Weights of a small GPT-style language model, trained from scratch on English Wikipedia: vocabulary 50257.
MLP neurons of a small language model. Each row is named by its layer, matrix (gate and up: input weights) and neuron, and shows model dimensions 256-511. Each number is 128 + 32 x the weight over its row's rms, rounded and kept within 0 to 255. Numbers have three digits each. A neuron's up and down rows have the sign that makes its largest values positive.
A block is one neuron, or neurons of one layer that tend to fire together. Before each block is what it responds to, as a language model described it from the Wikipedia text at the highest values.

Description: Inside multi-token proper names
L5.gate321:121105048086081129143173148109124161158159089129127082120094093082161094154141167113082162140170142068096053156118078101098164060169114134177132142103161159139092138121110082110126114118139069144123089112101162165129102074124088128109150187122133144137138133077177074162109040195096137172122119131115066186102102190143191122126075122122107126189194155142127086131122020129094176155120118099165137153132136178119118116133160093149130142095134068149135070133133155182167117148154147179120123070127122103102130172113099103112157108118174152116131161149158111107174099151123168113146079136099135130113150103166170100091151142150133166129114098078174154214138183122066086106086111173143122121160151135128099133153150149139133113102110167138155177124124084122106128088103142
L5.up321:118092135156170131149091126106118122063152141161134132109134116111167139137129099217114167146076160193084127099107132168119113138165149118171064160074157153129084150105162104155095121153154144134103155107158145098106099133060147157132118139142108173124145135171086134177097103136133131156089129147107121154102129117086190149125093163175206152138141157171049105159135125109128154115106077139125179159116140138162171123130155167170084181145124122125075079099199147096169137078200157166088082118132150108132157152160126140156131089202128122150119154106156111084090143075077162105136070136129098092144171158177167108082157050116177130128127204148113118131144189150181085165134165106106121077132143175142112142178108118116124137127086110139142072121128117162133081110172115

Description: Post-subject comma or verb
L5.gate379:092138135142091094145151124140225090121120123118095120162124140115132116132134152110125140108149119165133097117142130131108171196098128119145121182118077168158134064065118151150149171146137153202189106156073114146156143116139205136087126094128147101194116159194156076090130158133120121123125110178072111097086098157134166166142150085077134089134129153146078149123129122091163175090106118144118124080114145121078103137109151181149133084112168190168152138106077148158110139112170122158114104123148112084131141111114084127085159135175090151127099077086124052113140115094171187139148112118092164145111104104132159130119131060103154140142108054100167113180157123209117149140147137124094119125188088129094124152120181128087153198153150116073113164089099136090116111164084112
L5.up379:135136125125137103133080105123155162119057155139117167179104129148084113106081123144132088146136143107102115110121131135105152055126144077119124084203108127074184087145067140191153139146151157100146078095165167126114160143109149118162081135164156201189099161103141045132153085082058039189086137129163134126140118133193068115115109125103195178167136169140070136088155108172146115179159110132144098082194123090179097096150183085126137156167137133138113143106115124133118157117141110109192086132120092088119046124160128105110121110131156171132097161155141095164188174099187161180129145147117137219108077185141139144147182038128105108134163080089127210119190143101075174093164177121207146122124158156143121063114199119108194160106158104139083099167101157128053120128129120

Description: Repeated name completion
L4.gate403:092152166177076061160109177086141134165099206113160100079144032087145116139097150123182061080111124147149075149127123143138139140165089093097081111109116142175096090172074127148136141209024104133109138139082071106190199083097128164070177148107102122119113115191117084107131093123151207127104165137145181110108141133150154125156097145130141155153119111139136111061097147115121124098121096114125100151142140140129183049129154095125108109096134115130070114111187146053123089109117149116067174139072098067134128161144106150159153112115127154119150113133149092136146127151139140142137110099158142117159129168169074150108140125102111102098110125129123137143105150129153085105115110159089145166084130163112072153141096154171138188209167143135115093121178106172108100150181153
L4.up403:088084102133143177171114156124122136121094087161136115126055129093153155116101124145184113154160149091128142124117122166116181186151089173138088134174100168202097097115122104132077128096107086120145098148092110102165099085122157113179134098137111173154121089068160095136164091106145162109098098122098137142130186146082191131126102167093090094184114089111098110207139078090104115132093106140141120177145118142155151091054135179119099141123129108078184071154128176169163180091149126116123116134155146089088196089187070104129074121200108162147112097117137083152146103166117143172154099136117147152149171121138100139163164143178121076152117080168121141118130128170131136117124079190176115149165126101134083116168124080121152110140119202172149104120107119146120155128110191
L4.gate889:130137121119159148088066105145099096155091146134135165096124146115145155132138169122137107158125130047164158096067117052042148099065182117137075119109185099091067146153110053093142106169097099098117124163182137070166148135115157111110104114188126200076137121088082148113145157101197132152085086191047103043127134099085119136114153112143179195078172146110112135121147147168139084099094150182052135168090145164113136133110180111085060192125109074131095161144114125138143126125159179160130101059114149143110135113081102106176089126121116141130115110083179121161116086216109134131136118130117144120147135096095170130127166166082119148106168130116160120174100134072144141113148125171169109077219133160082107111141130066138085091141135121127134128141118174107088127138094121
L4.up889:128110126109124175160123090099123143165169063168131123140159036157137163088106109124145103093147105079164186164117204136138162145142153128153083136142167187103093139146093167073164121117134137154190103133113107136161147100106100092150105188202116143104114135121081088164138083142144161161158124121114176125064130090154103134118119115095125129085133155113175171148100136147103114203152150072121134101091155131155144151136082086079106096156105132098133138151131079177103189094146123140103188078107140177144159129164104148085176138157076138116164163146101091098153091146120088124106113158100109112144127177121178129121170105082100158125133054146095102174099123132081178143116147186075114110179120129127155070135156067176116144217145109147096127118101128093169136085100096
L4.gate996:066086137151101102157121139184069086174104112095125110149154110144088095161157064203082067128067102154090123106153144127093102063141080109104119139117172166166158128111114104096136172167106122163123117097142169139085094117115040109117151095131198046093120109161106158144159087161109136148209109174123152134162095083189147158112106185155090141074154072189108119140116145087141088139102127119063119085076102112094121121103158070147089145074134175130119179161149146102139142097205145201193156170128152078100093167139130092173153091115147090066115127186155085136184129121136132157123139132121139107171088124123110138165167151127181169123129122064152131199123139123140089132105139108132128108156116125138073127145124164087168103115144125085119165143137200134163127109064140
L4.up996:087142141091134074113139135080107126097104123049126123147124112102114107142154172115079047128096112153084135073123120173183099120141072147127105122087132123143122139149135144119144143124117149137122129096071116104110159141115073140139133145171195126042156164064090162164140095134143092142169175138132134150125074109102139131141139112159090101083160093133160070189110166107142098176107153105182121127135113099145107140132122094103098130092207177075131142173088157153135151150169077122096063144144170124129227120083151126145188167132157079165157183166136128110139139206186155162174114124104125151098136170079104109129163054129128120102097142089116177147131155106235117121076116183116150120113102103156103147162074148135148151157139080103217086130145148113151120143101146
L4.gate999:123129093123109145155066117105109142072146128166083147145139114081138171080076106156162111122130079095126127102111098117104098146140159143146093078168132125092110114142071117123105117083138093133164145131119159159123110101095102124119134133102138191090121102131099139107046108106082134143133136172138104152149103129102112148144091118161153086189162090134102117159171106103123153110125117088138153133096126187160167165072099143104099128102182116182113140129089116152159074145176140190140126140110140108114140163104091131152121079191075107140163140097157150159153097179096163188171097170113107084156124138164132103101112080134174179185155111123099182182127141080075081087138109100100113093131158167126130105082130110114072123080151120106067109086104124188078087131157142
L4.up999:066122108086117165099085131129135113109219092066110092146143081133126134154182113180115149167107153121160156134105093119105098114158124130185109136129130192139098098125171087124075131141114096129148119130125096110134089172095129141092144127157188169080129080157111162105130155134104134107113172107077088135103130148116126078198070143161176113086150121154136106147142041075138119191095091194117120169090156180125137111040126110106110106079140144147150156126105141067178161094162130159181024149117085139128092142089076168113144071203132137140134155165161108124112113112098151126108121186148134157161142145111094063080109098152188062191127103141101122176179154129130109115134111142108109130201148097123115146146164115134133163151104153135163058168104110175112113083152101

Description: Season-range final digit
L2.gate110:115128169157059155124074133170146116161145126154162194188151025103120168141123109091111110112122099150130141110146090063121112160166115142140118182127123121098153127209082129149108125182133156150118134107120112120111112152133180142100113152179136122131111137141117110156113108151171164160155094108148160185114091159134144124084101136103156136084146153095116121107134177117072169098142144104152113129106100136153169143133150123159156094141125140102158114139076090084110116118173134111156131130171172065185143167170128144100108135176118089162143133106109149085113150053153117131147139210142122121172149207083108138025119142137175140158182112095137155199129133103096110125125095075117108107165123184131143124083120093082135115122096147174055089072191133150149150139092136
L2.up110:153140155112121151134154142111108141160111111147150159086084140173101095139150211053134113099118122171078123168082101087118168133102119121136080128148070149154146182135142134101141168100078170186148230106150148099138109138085181126093122138155105028172063119137135105123203195125129115120165111139157177210147111151140127113165156118132103137132132144123081120100155113129055141104138118120099091132127060079139116178116104117188154117208127154088167181142155112121152155137170142095104114146129135171170121178108159075079111100076173211141168139149143135159145141133161079135203132144143187174186133155129162091136071112066141155159162130124151095109157145125135166137143124102132072144128104133151076167065117125175164094086120158145183096068141135098099121150100110
L2.gate666:105140144155150182133121086131112141099157116143067144103141145092090126184130131111142062101036145150088150140112162105111105160139120083104100149113138099138117113176133125112124069124128127142138131162074114096076141134105136074083130115161184105141085108110111169195122070147104117138190114151125149197139082145161162126089148159085120110051106146060171138103156125147116168116079133145097113145141166117166188122128134117184066136166186147137083122106180133185169127096155092083170054112104104138156077195164090083115112141151128116159156145182153124132131112108145142148173168153117157093112121140139045112123109040120117092132172163140157104198159109125097131165126070127125151142162090143138113162045129168108153108072151125133090145119146199126192200138099129
L2.up666:153112146092105115158148126134140176130144141153106115125068162097124154125159049182119113169185124078224178117142098152126162173118105103126134110133116059152138116150079108165131146170134129168160156147161162139140220112178178144131113118151114212151108099126102168108166068114134122148114130157087148109151173123139123106143106133109107165161097082140093137144136140126060154122133173097108155105135147148092159157116130108097100151183130168200156144092103126153178054136130171139173163157092061154132106080102155192142164149101083147155132116068128124102170060117166132092119086170159118060162170100124137108175111179099149123119159131127144043104133113121099096083147143123203143173123125122152155131124141151096123115136159122086116140139128140121095194059122150
L2.gate873:111174103117169150195134064147100100130109086151125155121135122095122157064134134120142165061093099111168189143104079154075207126122050080116132133139132097063123156155129133109114123167098129114109137123114129112198114191128140150143127125127125175117141196065151120091107117150132081094152093119124087150168178132108140117151127121098112090145141100185109136121085157133179163128118155136137156104203151096144117129103105111091078132142096069105126133167074132109075110126197082174097091108141140136076161141191181092070181085136102167157188048090165125102163095140132067163125102118105159107099154161112079168122170170149116139152141172100101094139146114072144171113106164159149153145113123163178128159160112134114060105103123138135162143113075113169140099153160119
L2.up873:134119128101100113132161141116180102137161132094161113143123137110185105117072144082157118078103177186068164136135162113113100152094094106149136135146179159188124117150093099118085144147071142100081084128150141131105097091187159082141121132147135150136133143144138144138118163104123180062112137156157052143130157153083137135136097100122152054165137145130100131103166151096086073131108139169133107165128136097155151146145109134091102130183076078109150168167122129176185167139079122187165152147113200125099141110082115123050054124133148130130171110108181191094141146147106106116133093121135146088193145124150180122094147186170081156141126091136158123158156144143108104109100116086145080152143190146153082065053151086050167137140139142147111171152119183071148158128150113
L2.gate909:122193099091121165152114099114119161174156130121150120156127066088083126147105083102098099076145131135129088117113096060101130170111125143089120194163101161088019171152141103124101072144131105160120174142103130106135082128082182143104126138160157075171109136148112121197146083151118112148150147141125115166161068136115122135119202114132137136120104153121117084134141067152082131090138149134145112140124159146142136147100077091108117126153170089200119088141163143143153078099126140197158117166083152115112120114126150137133139101189132146100194094159167115107126106136107079212195102170151146049153139141119138135093166144144180083106189158113116130176150116135123152091144093117161111122121157138164116144148089112076165148190109221131160179098126106105109155100133098
L2.up909:115195105136095172140073118143153144129163175113130123115149087123062157146140181144108075106153096171115120097072110125087141145159160094144086149137141150056055175121094123152116066200111067158113093152136148114115133135113151143127121156180109151077111145118134132139161060103098079125125111178084154201130115065130160075146098161100135138106076145153103125151110115146128133096089140125147146192144164155123114117131130104136108154139121152114116080154124161055139108102133198159140091159123167100138104150168124125104129096174081118073179144168139099146113125138094109144200106171091124083132121201168123147111199127141142089110185092071130158171191099091135134144136154115139153171173156155187104096130089163092141106128157137129153176097156118129115109140113122

Description: Comma/and after subject nouns
L4.gate101:150157115107073130080072099131144116176105116171142186135127170169134095120135144154090076115177157100169091101126102170125174134080164136133112180169081172141135173125103112148140126111126159167137147136136142160065107136148147155084119109124105122164132109163071032117106128136121119147183103166155128131146107149184131141032134133150105093179115112157045072115105160082118104116151155090162097101133102139152130136130151150132169088187106123188124093119090149116119120150112186166135095154140173125125086070111152118089146077129119134206123116111165130154107136123119112096150075120125167100203070152125097170153129159152196132160083090128128119174141151144151142100114177163153208133112119168109161067125186096132106106117137149126134079093087116086168145161119047
L4.up101:125150155100154159103123101063139099207202163108111135196112172100141148147102127053113084108123148084130126180153111154155193138101112092115136134124133097131081131114130140120136129113149145129088086126122121137112193120116101151122121103085110169154157204142118104158072152129066157079089135094211123161128110104229137076100172134118143080154134140125189125122120127104166132123090148104114089130168087140149131141109167113089151100137163157191127100165072085166149097115167140100193149193133113099163049112170072150125155125085118152165134123077095150119159155185139133086094115103072131165107117141179088132103150118081136094134120106096126181133183199131125123142150127141136119126080139171151109096126101136089157108142173142130142130095115100145104164078149135
L4.gate137:139173125121120116097119117097118123117077153139175124129114136140167099154130135108062138151121143141140128142174085151139084101088171169140095129106091188141198135147159156085100133055099111093131145082205093113112048116056162142118144114103107207098069125107173201133155120079123079129117126053170097155043062181126113204137157117147099119135126168108089099115156140158061194104078123131181103106128123117118172141100153121128177151114089129153144095104118184149134170132147136132158131175118124130142169150159104134107086159133157091186128121125140100141093130067131136106098163148132132124097113069090161110173102105117155029171150117183111093177130135135073164140174126127130151167148079116146183148182136164124170127127157103184077116079132102164195123142171145
L4.up137:128139142116177134112110099151066101114091134104112151103168202170110157120139044090086103153149176096125124142118147122141063118127100162129174121121170160090194161163083130082131159150136120133076155124121128107130095127095146194115153106155073172107100105138164158121146114108078090138099089088123129138087101154133111154101099188138113085154161150128133154127105084128028177126102098131133159100177100081167130115132144110095071166110123140100219105104096176082098107187099130071131110115157156108174206170162114133130081140164056095196115148135191090162089162074142134080125150159145092120166130126139118142137108085091140055163114074029146117157132170113048106121212130096130194088114067165150126086125086084178161090075169136140119120115123099141117067133120150
L4.gate327:131159117172100180141116159112071136107107122088104109053122149111081159119121146125144139123151146123088107129164149128114114108118120096133130140119092078177172107166161137149104150068092082145091101114093118117044104116129071222139135072147161164110107102116157126149175064132129072057120134149124135119139115118169144094105143177125131184118099160143107152122102131131099126139126079119108148088064099136069126106122227152162093118171151168125102150179107127163159175079089129088144129139179112083107131079177092126176166124119119136155110165071121107160113122110143143073153129149118147129109148081087121121141139136196076181126078153082110143141057181165139134085152120175134110041086094073148116154140101115082073118107158069139125153147157147075184134115117086
L4.up327:226136128137125113089111134148084152160130123121083152171144110163107120082146113164202136086088116104134147097130188134129143162138175083157138095134163088143102107109130160115163164120185137140157130075105150071160133084187137191117127116150112141108136165128146126145106097100097132092119173122078130130080092117088121099155131117114111123112148043113140213097122093130087156138088139097185078120174137154159120131093128144157135121154132090126121131095084105140136185118081137160120137196129132151164082106194113125135124092130150125098121150079129183117088076101092113108136105174107093137068145054139144120108159129142115093138149102130150170127138104084161149113126144112120130163180055150107108037115106172131129137187145142135109113174170106085094124162113135
L4.gate777:136150169096075103083114128153126097159153138041056203110115142144123114109167176073094106123121133161158136122152138124145156137056155096164136127178066130107099138158122137102112152186124136140123148079148092129045106092167164118153103159192127108081177144120178145178159143136089128168142129117131144123097158102115134116136169118137090128152118164213148081116128136163165119172109137157094134130193050088139150111087124123135088135154130113112137122070140132131063137114071144139123083091148037140093068130181176127165149128127110173152083140154108164100131123049135082104081125125150163114095136092181117127129122119129166148122194129161133148114138198164050169134129159134100087089144061123153148140078107126061139138064130106099184118111142075063133119074120131
L4.up777:123123108131083133104166185120174064213080115108180124124121095173108157164091122141099125094148117109124179133088176109130123168120113151149083146140136187180136099083086097152133202115165130102100113115139126111138093096172173147154154084195150107116162158166135092121170084145095145099114079190169153148198114135121120092157192151108098155138111084147114175121127145137172103098126099119074130089162060076171092154089145085082093142066148125138134101141115111158059143078176138141151139190147120043129103110161063140158165074086182150132074126134080113161160132130134158144096122092104125120073040151121076149165175128083147103101140158140123105136105131091185170106122151103110157140137111152111128141087079156056187115087105145135162151117167130149191109110158133